Weights of a small GPT-style language model, trained from scratch on English Wikipedia.
Size: 16 layers, 4 heads of 64, vocabulary 8192, 14.9M parameters.
Architecture: LayerNorm before each block, learned positions.
Training: a variant of Adam for these matrices, 595M tokens.
MLP neurons of a small language model. Each row is named by its layer, matrix (up: input weights) and neuron, and shows model dimensions 16-143. Each number is 128 + 24 x the weight over its row's rms, rounded and kept within 0 to 255.
After each neuron's rows, "fires in" lists the words (lower case) most often at its 100 highest values on Wikipedia text that the model never trained on; "fires on" lists the tokens most often at its 100 highest values on Wikipedia text that the model never trained on.

L4.up57 [124 117 146 154 138 182 162 127 149  94 126 121  93 131 117 116 146 140 102 129 140 137 145 158 137 111 132  96 124 113 120 140 140  83  99 111  87 140 142 131 149  81 147 104 144 142 125 197 135 111 166 153 130 120 168 101 101 154 152 182  93 116 152 118 114 109 134 144 104 144 140 102 121 123 109 138 109 139 103 119 157 141 118 140 101 111 113 140 123  62 166 106 149 137 143 119  92 124 168 121 123 138 117  97 147 124 104 121 141 116 136 147 144 132 134 111 148 148 144 140  94 119 119 147 117 123 134 119]
fires in: "for", "over", "about", "to", "from", "approximately"
fires on: " over", " for", " to", " about", " than", " from"

L2.up980 [117 104 127 141 128 129 128 150 202 163 141 136 119 109 106 117 139 137 119 138  90 130 110 135 100 172 159 104 111 113 140  80  93 145 117 171 123 145 125 132  83 119 116 127 116 132 155 107 127  78 138 107 117 100 126 130  89 152 171 148 123 115  93 147 110 135 155 138  86 122 133 138 109 100 129 125 130 123 108 173 127 118 155 127 108 121 133 151  76 180 141 115 131 158 119 102 136 126 139 137 106  91 119 109 208 147  88 154 100 148 129 138  97 113 127 135 145 117  98 142 125  64 111 120 126 142 115 121]
fires in: "first", "only", "last", "number"
fires on: " first", " only", " last", " number"

L6.up734 [119 115 175 150 133 122  83 102 167 154 105 120 150 115 130 122  86 100 111 158 140 143 155 125 135 103 147  87 147 115 115 107 112 115 108 100 172 137 154 132 106 123 107 106 105  72  62 160 134 164 191 120  80 120 104 115 164  88 105 159 126  96 139 147  91 127 136 155 140 131 135 122 111 119 158 167 165 106 150 105 118 144 162 126 106 142 117 127 127 113 161 122 131 107 119 108  96 165 153 130  79 140 122 104 145 148  84 131 121 148 150 151 106 147 138 129 162 136 149 156 115 141 168 135 105 110 159 136]
fires in: "is", "also", "a", "was", "to"
fires on: " is", " also", " a", " was", " to"

L4.up991 [174 143 122 125 106 124 120 105 136 183 112 130 121 136 125 108 133 159  97 144 179 157 154  90  89 119 120 138 118 161  99 136 144 113 103  79 133  64  81  75 130 127 123 126  97 130 142 133 101 124 142 155 128 109 139 110 118 119 152 102 115 124 122 123 115  95 141 157 140 126 136 117 155 134 154 173 114 155  96 173 135 168 122 167 126 137 103 109  88 119 162 142 127  89 167 143 119 167  83 100 109 106 135 107 126  92 124 179 158 114 143 125 137  92 160 164 125 178 131 147 140 115 142 137 139 131 133 133]
fires in: "since", "than", "what", "that", "but", "how"
fires on: " since", " than", " Since", " that", " But", " what"

L3.up457 [ 96 104 151 154 147 143 130 147 140 171 103 133 114 140 109 116  98 141 136 138 150 126 124 133 132 105 116 108 121 138  88  91 124  92 135 150 156 104  94  77 135  99 148 121  93 143 119  99 116 129 105 103 130 132 161 106 106 128 144 136 182 144  90 180  98 127 122 139 146 143 113 108 111 115 170 152 122 107 135 165  59 113 120  63  89  48 125 148 110 114 157  91 131  85 118 147 157  72 123 130 132 158 115 136 196 128 125 114 135 127 142 137 141 116 151  91 152 140 156 156 130 113 120 168 119 121 152 110]
fires in: "as", "example", "role", "originally", "rank"
fires on: " as", "ly", " example", " Role", " Rank"

L3.up20 [169 171  92 105 113 123  71 106 119 125 157 106  57 121  99 123 133  75 112 128 127 132 135 121 129 125 127 117 132 155 147 143 146 109 138 116 137 160 153 136 131  78 115 143 162 102 134 134 122 102 168 141 148 130 157 152  61 178 111 137 147 107 126 173 108 158 135 116 135 131 104 127  98 119 118 131 111 146  80 160 120 142 124 151 106 127  98 115 128 146 162 117 125 108 138 130  88 138 137 107 107 135 110 120 158 142 129 131 143 131 139  94  90 137 147 115 149 141 149 148 106 131 143 162 144 125 132  76]
fires in: "had", "has", "have"
fires on: " had", " has", " have", " Jes", "ks"

L3.up707 [150 129 141 176  46 116 152 126 106 115 101  87 123 127 131 141 117 139 136 111 153 113 123 131 129 108 116 105 152 135  88  96 136 133 117 143 122 112 135  79 102 166  99 139 166 138 103 112 118 133 115  99 141 129 112 115 116 131 132 136 162 160 116 114 123 156 137 139  86 134  93 114 126 104 159 124 152 109 157  99 127 120 120  84 145 136 139 141 175 111 145 122 135 141 101 157 132 133 117 125 117 120 150 131 142 115 142  94 162 132 155 124 106 178  91 128 144 149 152 120 143  90 121 162 128 150 164  67]
fires in: "name", "website", "film", "building", "www"
fires on: " Website", " film", " name", " building", " term", " www"

L9.up721 [141 175 146  80  89 152 113 114 115 150 123 137 125 100 139 108 103  88 111 105 163  90 145  86  90 154 108 136  78 173 123 114 100 138 116 138  98 131 122  68 151 138  99 132  92 151 123 151 122 127 113 146 179 128 130 131 113 147 149 134 159 144  86 150 141 100 123 147 157 111 134 115 173 137 109 121 150 100 131 134 135 148 114 127 122 122  89 189 140 134 155 119 113 105 116 121 173 131 133 114 148  85 149 123 111 159 145 121  90 124 172 135 129 103 120 128 153 132 160 127  91  97 132 132 144 173 125  59]
fires in: "and", "drag"
fires on: " and", "g", "ing", "ll", "ed"

L6.up507 [110 154  98 121 123 119 143 100 134 134 124 104 107 126 140 141  94 168 104 116 135 142  66 163 122 119 130  89 144 109 122 126 150 116 143 175 128 102 181 135 160  94  79 117 120 129 163 173 117  72 131 139 124  71 141 169 140 121 156 119 126 127 133 138 133 123 124 124 106 155 103 108 130 118 111 106 142 131 155 127  60 147 143 143  94 148 116 110 123 135 113 133 141 117 151 159 163  94 137 135 132 113 131 127 134 139 122 138 110 122 137 152 125 125 150 161 163 136 122 148  83 128  52  90 126 139 115 124]
fires in: "a", "two", "one", "three", "be"
fires on: " a", " two", " one", " three", " be"

L4.up466 [121 123 138 157 137 118 189 123 127 145 130 159  79 136 137 131 138 132  99 147 165 127 134  90 124 105 129  49  92  65 153 127 110  97 132 100 179 139 157 106 161 137 115 123 157 134 139 164  89  89 139 163 114 135 166 146 115 118 107 127 102 129 118 128 115 132 141 107 111 130 117 111 131 127 126 132 132 147 128 131  68 131 144 148 113 142 100 154 135 161 153 132 100 124 127 128 147  71 159 106 148  88 156  98 149  94 110 171 131  67 129  82 137  70 134 132 145 142 153 125 142 119 145 129 124 115 172 118]
fires in: "they", "would", "to", "i", "could", "we"
fires on: " they", " would", " to", " I", "I", " could"

L2.up714 [140 136 145 188  86 102 114 100 152 123 167  87  63 112 143 134 149 151 117 116 112 148 122  86 111 135 164 118 136 113 131 120 128 118 138 139 112 146 156 122 119  92 115 183 128 123 140 112 130 125 112 116 113 113 127 155 113 114 124 141 127 149 102 140 105 182 147 135 119 129  85 109  64 126 149 144 151 138 140 163 125 121 122 128 130 114 160 125 164 127 115  89 130 111  92 179 140 116 102 113  98 127 131 132 149 157 111 113 120 123 152 135 115  94 122 149 138 115 112 105 141  71 139 133 165 125  87  89]
fires in: "first", "only", "original", "sister"
fires on: " first", " only", " original", " sister"

L9.up167 [135 102 129 134 157 117 158 159 143 120 131 111 123 134 133 140 122 144 129 178 164 116 140 129 101 100 131 113 121 112 103  78 121 149 181  90 132 150 122 173  90 178 138 146 134 128 101 117  86  91 157 125 103  76 148 145 104 117 174 138  91 103 125 161 153 117 121 135 143 162 135 125  99 137 147 141 163 156 127 149  82 128 137 123 140 128  77 133 122 113 141 113 114 109  93 105 125  88 109 159  85 124 122  96 125  85 109 101 151 108 123 120 151 150 105 126 148 109 129 111  99 105  92 107 124 129 157 101]
fires in: "and", "is", "well", "environment", "was"
fires on: " and", " is", "vi", " well", " was"

L12.up757 [144 152 133 179 127 126 117 133 143 118 121 129  93 105 138 123 116 103 118 167 109 172 122 112 125 124  86 113  84 156 124 143 130 123 142 113 124 135 139 104 153 119 123 152 114 142  94 151 119 108 144 126 143 139 182 103 115 169  81 159  95 137 113 164  83 125 144 102 144 149 134 109 136 153 120 140 102 144 154 106  80 140 113  95 116 143 108 108 154  75 165 127  78 105 105  98 112 102 152 155 127  84 149 105 163 137 131  81 110  96 143 129 112 124 149 132 175 162 138 151 118 120 104 135 125 157 146 126]
fires in: "the"
fires on: " the", " The", "the"

L4.up382 [100 159 147 121  88  99 155 145 132 167  98 109  66 131 155 114 163 165  96 153 125 100 104 144 137 145 120 108 138  82  55 112 162 111 159 102 147 133  91  98 123 108 135 154 121 117 114 121 156  48 125  98 144 146 123 119  99 102 128 156 150 116 136 134 141 121 122 146 114 151 150 119 146 112 132 151 157 148 118 133 149 150 113 134  93 124 101  88 105  88 152 130 103 114 107 110 126 109  98 124 117 123 107 132 138 150  68 105 157 101 154 153 140 104  97 101 167 116  92 143 102 153 116 170 147 136 162 126]
fires in: "and", "with"
fires on: " and", " with"

L3.up715 [152 150 147 105  59  76 169 111 103 140 104 115 120 116 119 122 149 140  97 170 148  99  98 124  89 124 116 114 123 132 147 111 129 135 132  87 157 149 130 130 136 124 138 112 145 120 103 161 153  93 117 122 153 118 178 154 110 136 139 114 130 119 141 159 122 114 122 163 163 126  88 105 113 123 130  98 144 122  90 112  99 132 161 163 112 128 105 140 108 161 124 103 135 129 148 131  91 135 111 117  54 109 127 106 148 142 114 147 157 112 139 136 130 115 124 186 163 113 160 148  86 156 140 147 119 110 157 143]
fires in: "have", "had", "having", "give"
fires on: " have", " had", " having", " give"

L11.up618 [139 144 148 170 146  90 135 139 173 140 116 134 142 130 122 122 148 166 121 170 135 145 140 143 112 109 144 112 132 134 112 133 122 147 120 131 131 103 117 142 123 123 136 128 126 130 171 125 100  98 145 172 128 121 133 132  93 181 107 117  90  84  67 151  73 117 156 113 129 170 104  94 124 117 142 115 142 150 117 128 100 148 113 100 126 103 113 124 132 121 112 135 114  90  98 186 162 116 125 130 103 119 117  92 137 139 112 112 103 143 158 144 121 126 125 184 139 169 164 122 106 117 111 143  80 133 145 103]
fires in: "the", "a", "every"
fires on: " the", " a", " every"

L2.up240 [119 129 166 134 147 128  72 100 149 170 150  97  95 107 117 126 143 117 110 105 138 144 120  97 108 107 101 112 113 156 104  85 145 134 124 105 158 137 136 121 130  99 146 166  70  74 143  95 159 143 154 146 165 111 169 125 102  87 133 137 154 129 136 164 115 124 144 175 134 152 173 118 121 100 143 154 137 140 110 132 116 143 141 129 147 106 109 130 116  97 123  94 116 115  90 145 175 145  64 117  81 126 162 133 134 147 151 141 148 100 132 164 129  65 113 123 137 131 122 117  52  84 163 173 125 108 133 105]
fires in: "and", "age", "years"
fires on: " and", " age", " years", "year"

L11.up826 [144 163 102 172 111  89 133 142 157 118 130  94 107 130 127 107 134 150 116 147  92 100 123 150 130 142 112 126 132 156 134 126 117  88 140 143 118 158 167 119 114 108 157 165 125  90 160 122 139 129 119 166 127  74 133  97 102 153  99 159 121 153  93 142 112 129 109  85 111 164 132  94 123 123 106 139 139 143 133 117 141 123  92  70 141 130 112 119 156 136 112 126  99 150  90 140 137 105 112 172 134 149  93 150 138 105 135 104 124 139 200  87 126 134 172 130 130 149 113  98 118 106 121 174 108 158 121 119]
fires in: "the", "an", "elevation"
fires on: " the", " an", " Elevation"

L11.up241 [148 143  85 103  93 154 133 143 181 120 144 121 143 145 138 113 119  69 125 142 142 109 107 185 145 120 122 131 110 135 119 101 135 121 127 150 119 127 113 134 120 125 160 165 110  49 111 104 109  95 151 161 146  85 159 131 121 118 124 143 120  82 138 139  98 161 133 143 165 107 133 119 135 111 125 159 187 126  91 138 139 142 131  77 152 118  91 115 143 128 163 129 134  89 132 133 125 142 154 132  89 175 140 116 114  84 126 119 103 145 163 139 146 142 132 158 140 146 129 169 109 116 154 110 150 129 103 130]
fires in: "the", "to", "or", "into"
fires on: " the", " to", " or", " Or", " Nor", " into"

L2.up752 [155 176 166 101 117 104 115 125 144 182  79 109 100 148 155 129 156 141 100 141 108 109  99 124 122 113 109 111  49  89 111  74 123  85 117  85 159 140 101 113 169 153 126 129 115 142 143 122 127 110 144 107 158 102 157 164 130 165 173 137 117 133 121 123 120  83 160 153 140 137 143 119 148 113 131 160 162 171 111 189  86 129 114 134  97 162 114 153 129 133 139 124 125 156 148 114  96  81 124 123  89  81 120 141 151 148  87  91 141 115 122 144 168 130 113 180 138 127 171 142 143 117 103 159 173 140 149 105]
fires in: "it", "them", "this", "him"
fires on: " it", " them", " It", " this", " him"

L9.up803 [141 127 176 105 117 173 140  90 134 114 138 176 107 103  96 168 120 152 158 149 147 143 142 116 132 114 104  74 126 114 104  97 130 125 141 117 155 102 103 135 148 122  81 109  99 129  93 126 154 104 163 137 110 122 201 105 145 157 103 159  83 107 165 117 148 108 113 120 119 153 129  94 138 113 185 140 133 122 122  97  99 153 140 145 135  93 118 177 120  80 151  90 145 140 185  89 146 150 124 102 100 129 154 111 133 114 137 108 121 123 156 130 180 116 145 143 153 120  95 126  91 133 120 121 153 137 118 125]
fires in: "1", "8", "7", "2", "4", "6"
fires on: "1", "7", "8", "2", "6", "4"

L4.up883 [130 178 127 158 104 150 131 135 180 136 119 122 105 139 124 116 150 182 133 136 134 150 103 162 103 112 112 125 170 150 142 112 139 130  90 151 142 138 111 104 133 114 112 115 142  84  98 165 108 117 137 144 170 125 122 128  98 168 141 103 132 135 132 156  92 135 127 172 163 139 131 115 129  97 151 125 139 123  90 125 141 145  97 156 133 131  90 156 120 112 167 111 112 109 155 119  97 124 168  96  90 110 116 132 108 142 109  97 132 105 143 117 147 128 107  86 143 134 148 127 130 103 148 121  99 153 135 114]
fires in: "which", "and", "party", "a", "american"
fires on: " which", " and", " Party", "a", " American", "and"

L4.up64 [120 144 131 123 141 154 121 145 122 152 104 119 136 117 124 129 164 165 119 156 143 122  91 158 146 114 135 122 125 127 120 136 162 113 138 122 110 153 140  84 127 164  74 141 100 136  85 104 115 106  97 110 159  87 153  95 139 128 147 127 105 156 164 115 152 147 145 127 122 144 144 110 134 112 162 121 132 152 119 141 132 139 139 128 126 106  97  63 148  81 142 123 113 114 148 150 123  98 148 124 166 114 104  76 100 118 148  91  97 128  96 117 159 134 118  87 148 142  84 120  99  88 140 161 129 144 143 122]
fires in: "and", "for"
fires on: " and", " for"

L6.up845 [119 120 135 186 115 130 106 164  98  93  91  74 175 137 135 122 110 123 120 108  78 120 114 134 152  91 146 107  74 168 112  99 119 152  76 128 194 111 162 135 103  80 131 134 115 113 108 159 151  92  91 135 133 103 189 108 104 151 131 158 135 148 130 166  70 155 121  96 160 130  95 107 107 130 148 116 100 127 156 155 143 156 108  92  88 103 122  97 165 131 171 116 125  99 126  87 106 109 111 121 135 123 128 137 153 107  79 127 101  97 168 117 159 120 161 112 146 160 118 148 122  97 124 135 128 166 106 107]
fires in: "the", "world", "national", "website", "european", "euro"
fires on: " the", " World", " Website", " National", " national", " European"

L5.up247 [142 148 117 153  98 134 127 138  89 132 124 113 120 133 139 127 121 168 125 129 148 108 122 148  97 117 126 117 106 112 111 136 142 134 114 118 137 132 122 130 155 104 136 130 153  97 102 109 151 152  92  58 179 136 119 119 149 176 130 140 141  97 100 130 107 123 112 155  93 131  78 116 129 136  88 102 111  92  55 134 112 146 112 124 148 156 102 134 128 171 120 164 113 110 167 127 165 116 159 106 160 140 152 125 163 126  86 159 131 111 106 139  91 149 145 104 155 138 151 162  63 147 113 108 154  91 146 101]
fires in: "who", "while", "although", "when", "that", "where"
fires on: " who", " that", " Although", " while", " When", " Rank"

L5.up598 [143 162 110 123 115 172 107 133 127  93 106 128 111 106 121 120 128 149 114 119 128 118 105 122 130 121 142 114  98 128  94 113 133 126 110  99 119 124 148 122 120 142 129  92 120 162 151  99 117 135 143 129  95  83 141 118 131 136 120 143  98 113 145 128 152 122 115 146 124 138 140 111 109  70 150 180 225 116 116 128 158 131 137  99 122 130 110 117 142 119 199 103 121 143 158  91 106 131  92 111 118 132 169 119 121 135  81 111 148 127 128 119 124 142 143 122 148 151 119 141  56 107  92 126 142 151 138 161]
fires in: "and", "then", "later", "as"
fires on: " and", " then", " later", " as"

L3.up687 [129 104 138 131 106 131 140  79 168  95 110 113 125 154 132 121 115 137 101 170 160 110  95 133 124  95  85 123 119 143 126  89 175 109 139 103 106  96 114  80 125 137 175 129 117 146  95 152 122  99  85 140 137  89 142 136 115 125 149 101 148 154 105 118 130 161 117 151 100 145  87 102 143 125 162 163 107 129 173 108  97 142 123 166 124 114  82  89 112 121 145  84 145 130 100 130 137 119  93 111 129 142 135 110 162 102  82 151 129 101 156 175 145 102 102 160 152 119 137 143  87  96 107 164 106 105 157 160]
fires in: "as", "called", "name", "to", "named"
fires on: " as", " called", " name", " to", " named"

L6.up208 [185 157 121 130 136 122 131 136 117 151 139 105  65 107 166 135 194 141 116 126 120 113 112 120 120 141  99  89 115  90 145 115 119 111 115 136  86 164 149 122 136 117 121 141 111 146 108 109 112 137 134 128  87  87 179 137 138 163 135 104 132  92 147 151 132  74 126 138 141 138 126 116 138  84  87 129 141 128 119 117  86 131 136  86 129 171 140 125 134 124 145 126 149 123 138  96 156 148 113 103 123  96 154  87 119  97 115 115 152 129 168  86  95 134 149 119 148 157 164 101 131 130 142 135 192 137 129 101]
fires in: "and", "they", "or", "some"
fires on: " and", " They", " or", " Some"

L2.up54 [117 129 122 144 138 118 134 106 224 156 108 124 143 105 110 133 127 161 124 150 124 163 129 122 136 157 127 103 135 127 128 125 124 146 125 115 122  77 151 109 115 148  92 128 154 111  77 117 122 122 116 106 127 114 131 172 102 108 147 151 160  91 127 101 130 100 128 152 133 129 108 128 110 122 128 132 168 111 135 149 119 135 135  67 108 158 177 101 121 105 117 136 101 105 130 169 149 135  98 134  94 121 154 110 129 125 133 103 126 129 116 210  98 171 116 150 151 144 132 172 146  99 157  82 139 164  91 150]
fires in: "while", "when", "if", "where", "before"
fires on: " when", " while", " if", " where", " before", " whom"

L2.up264 [166 129 133 131 110 110 132 159 148 143  92 139 126 127 144 131 130 103 101 156  97 138 136  73  67 134 143 115 127 149 125 107 136 120 155  79 153 121 141 141 134 160 141 146 120 115 163 106  81 164 186  95 162 116 133 160 131 142 152 114 137 139 118 108 105 121 141 132  97 150 118  95 112 121 132 179 142 117 132 105  57 139 126 154 120 157 146 147 152 136 151 164 112 131 135 194 129 134 145 119  83 112 167  95 145 116 110 107 154 127 148 101  83 138 122 149 130 118 140 228 147  70 158  97 129 119 164 107]
fires in: "it", "he", "they"
fires on: " It", " it", " he", " He", " they"

L4.up528 [141 183 135 131 104 154  91 105 110 140  84 148 124 122 147 112 144 127 102 134  87 109 110  98 108 132 159 108  91 148  86 113 123 134 129 160 134 167 160 138 150 149 157 139  95 133 129 117 125 159 180 100 109 120 146 131 185 117 120 135 121  90 104 146  95 121 109 133 166 162 143 128 128 124  98  98 115 132 119 156  70 153 151 121 128 125 128 134 132 104 151  89 110 105 150 107 118 147 136 118 136 112 100 127 143 117  84  80  66 123 151 155 116  80 153 156 128  93 106 134 132  87 120 124 157 153 131 112]
fires in: "women", "men", "human", "national"
fires on: " Men", " women", " men", " Women", " human"

L3.up921 [134 139 135 131 143 139 106 151 137 170 123 108 124 151 120 133 172 135 121 142 108  86  98 171 106 126 100 110 125 106 157 136 120 151 139 151 100  87  96 124 118 162 137 145 142  81 140 121 134 144 154 113 133 119 117 110 101 148 187 162 155 136 128 126  97 100 155 157 139 137  96 141 131 146 135  98 105 107 111 127 101 113 121  54 125 161 106 132 174 139  88 139 131 119  87 148 147 106 123 120 107 150 198 159 100 127 170 109 102 139 136 156 105 179 104 124 142 183 168 155  96 135 110 123 123 125 155 153]
fires in: "while", "planet", "when"
fires on: " while", " planet", " orbit", " when"

L11.up969 [128 140  87  92 167 140 122 117 137 143 147 166 124 115 151 137 148 139 149 171 194 128 140 121 113 131 132 154 164 130  93 105  90 131  99  93 107 110 141 103 151 154 157 141 116 146 136 109 152 118 119 147  98 125 121 110 116  99 124 120 119 129 109 119  94 116 164 139 139 121 109 123 140  97 148 117 121 104 120 115 110 139 153 110 125 138 121 121 165 132 122 139 138 108 108 108 161 106  93 127 113  73 135  91 122  96 152 137 148 131 108 124 112 146 150 156 157 148 162 117 125 142 138 130 122 123 113 116]
fires in: "but", "and"
fires on: " but", " and", " But"

L12.up44 [194 119 167 171 136 151  85 129 160 159 100 131 117  89  97 172 134 149 126 153 116 171 120 130 123 108 120 121 159 163 112 124 153 106  90 168  95 136 157  88 104 127 105 134 128  94 156 170 159 149 153  94 127  90 121  66 129 144 127 115  98 134  82 105 123 132 125 144 128 125 104 122 146 113 124 129 166  91 151 137 122 127 137 126  90  89 117  91 139  99 181 112 124 112 143 113  95 153 140  86  77 152 115 144 172 167 141 100 163 139 123 117 118 100 148 140 173 138 135 124 114 113 113 125 124 173  92  86]
fires in: "as", "is", "was"
fires on: " as", " As", "As", "as", " is", " was"

L6.up397 [168 118 186 137 111 125 136  80 134 159 130  93  99 109 134 136  84 114 118 111 152 140 152 199 129 131 134 123 140 124 145 156 150 137 112 164 111 107  95 104 133 122 120 124 138 147 100 138  97 129 122 118 150 108 102 165 139 150 143 154 112 125 158 133 115  88 127 164  98 154 126 114 119 126 107 120 136 167 171  99 152 146 140 165 102 125 122 152 156  87 117 103 143  89  94  94 136 113 134  94 119  87 103 127 108  87 103 117 124 152 173 151 114 121 121 105 161 165 137 142  71  97 118 108 112 132 123 111]
fires in: "made", "wrote", "first", "began", "composed", "several"
fires on: " made", " wrote", " first", " began", " composed", " several"

L3.up87 [119 152 161 121  97 136 110  99 119 135 112 125  90 134 152 119 126 137 117 133 144 128  96 163 121 127 124  91 173 137  96 124 163  90 149 157 111 111 123  94  89  89  91 138 161 104  99 112 133 103 114  82 151 138 111 160 112 148 125 150 138 115  97 127  85 137 148 174 114 140 143 119 165 114 163 123 155 112  88 144 146 134 138  94 142 124 122  99 131 122 122 123  89 136 118 106 123 130 150 121 125 136  95 158 148 106  94 100 116 105 125 176 168 146 150 105 144 139 105 133 134  97 130 180 131 122 128 111]
fires in: "with", "where", "and", "by"
fires on: " with", " where", " and", " by"

L6.up544 [121 139 120 124 141 152 139 119 157 146 115 141  92 132 135 119  94 159 117 149 108 115 108 156 150 112 147  87 139 119 127  76 121  94 116  71 115 179 147 122 161  93 109 162 111 124 110 174 127 137 122 141 161  98 172 124 138 131 123 127 127 121 146 121 113 119 130 180 101 149  73 112 111 123 132 126 162 118  77 175 123 142 164 141 103 128 107 102 149 167 188 105 129 109 135 106 133 107 100 115  96  98 136 126 148 132  55 172 205 106 145 170 153 139 119 133 164 137  90  97 109 144 131  90  76  99 159 125]
fires in: "to"
fires on: " to", "ly"

L5.up540 [112 210 123 153 121 102 141 162 156 138 111 117 129  82 154 130 118  99 113 141 124 144  88  84  86 154 114 123 125 115 113 109 139  78 169  76 117 135 123  98 132 118 120 181 164  87  90 121 116 115 150 146  79 117 111 130 122 114 144 146 131  92 164 132 106 115 176 148 136 139 133 115 130 116 130 140 135 127 159  91 120 156 116 119 100 121 116 159 125 124 129  90 136 113  99 144 117 127 164 110 100 103 113  86 135 108 160 122 105 113 157 116 118 102 172 137 148 169 125 121 145 148 124 131 121 133 168  78]
fires in: "is", "are"
fires on: " is", " are", "s"

L9.up367 [109 117 168 109 133 149  95 105 149  93 107 106  96 159 119 144 122 112  77 132 137  67  89 158  96  94 144 124 119 143 118 112 106 118 137  89 130 132 137 132 154 121 134 112 110 121 147 119 112 104 123 152 135 132 177 133 123 161 143 127 113 136 151 146 178 159 128 149 128 138 109 110 183 113 127 145 156 146 120 125 123 139 151 109 101 125  86 142 154 153 128 162 110 130 111 122 136 148 130 146 124 114 145 130 174  98  90 109 155 125 108 146 122 137 153 146 139 130 133 159  84 131 147 137 119 120 180  91]
fires in: "and", "the", "to", "a", "or"
fires on: " and", " to", " the", " or", " a"

L6.up921 [140 139 134 149 143 144 136 153 178 157  74 149 154 129 132 131 145 135  97 121 123 144 127 121 127 121 124 101 148 139 133 110 122 108 119 152 155 115 144 124 132 164 113 193 103 132 135 117 135 126 161 146 124 120 147 118  98  85 145 148 100 111  97 143  90 126 138 119 137 157 154 112  67 136 170 147 125 170 106 130 117 138 113 127 111 148 152 131 136 135 180 111 151 112 119  95 142 144  97 141  91 150 123  82 123 157 102 143 108 115 119 123 120 134 134 163 153 144 140  94  97 115 118 126 108 134 149 133]
fires in: "from", "is", "for", "of", "was"
fires on: " from", " is", " for", " of", " was", "like"

L5.up848 [139 168 166 109 134 146 137 103 157 134 121  92  94 126 125 115 117 123 116 132 148 210 117 169  93 150 101 123 155 150  80 140 127 113 106 157  86 102 159  56  88 132  91 114 148 165 136 156 131 143 141 102 126 152 117 191  80 124 139  98 163 140 136 144 124 101 172 166  82 147  95 115 119 123 145 129 146 134 119 100 114 153 168  92  95 135 106 112 104 110 127 149 133 153 107 117 134 158 164 107 120 120 113 104 120 105 111  95 100 138 154 147 136 148 122 130 142 124 127 146 133 133 161  92  94 118 154  81]
fires in: "but", "which", "where", "while", "how", "however"
fires on: " but", " which", " where", " so", " while"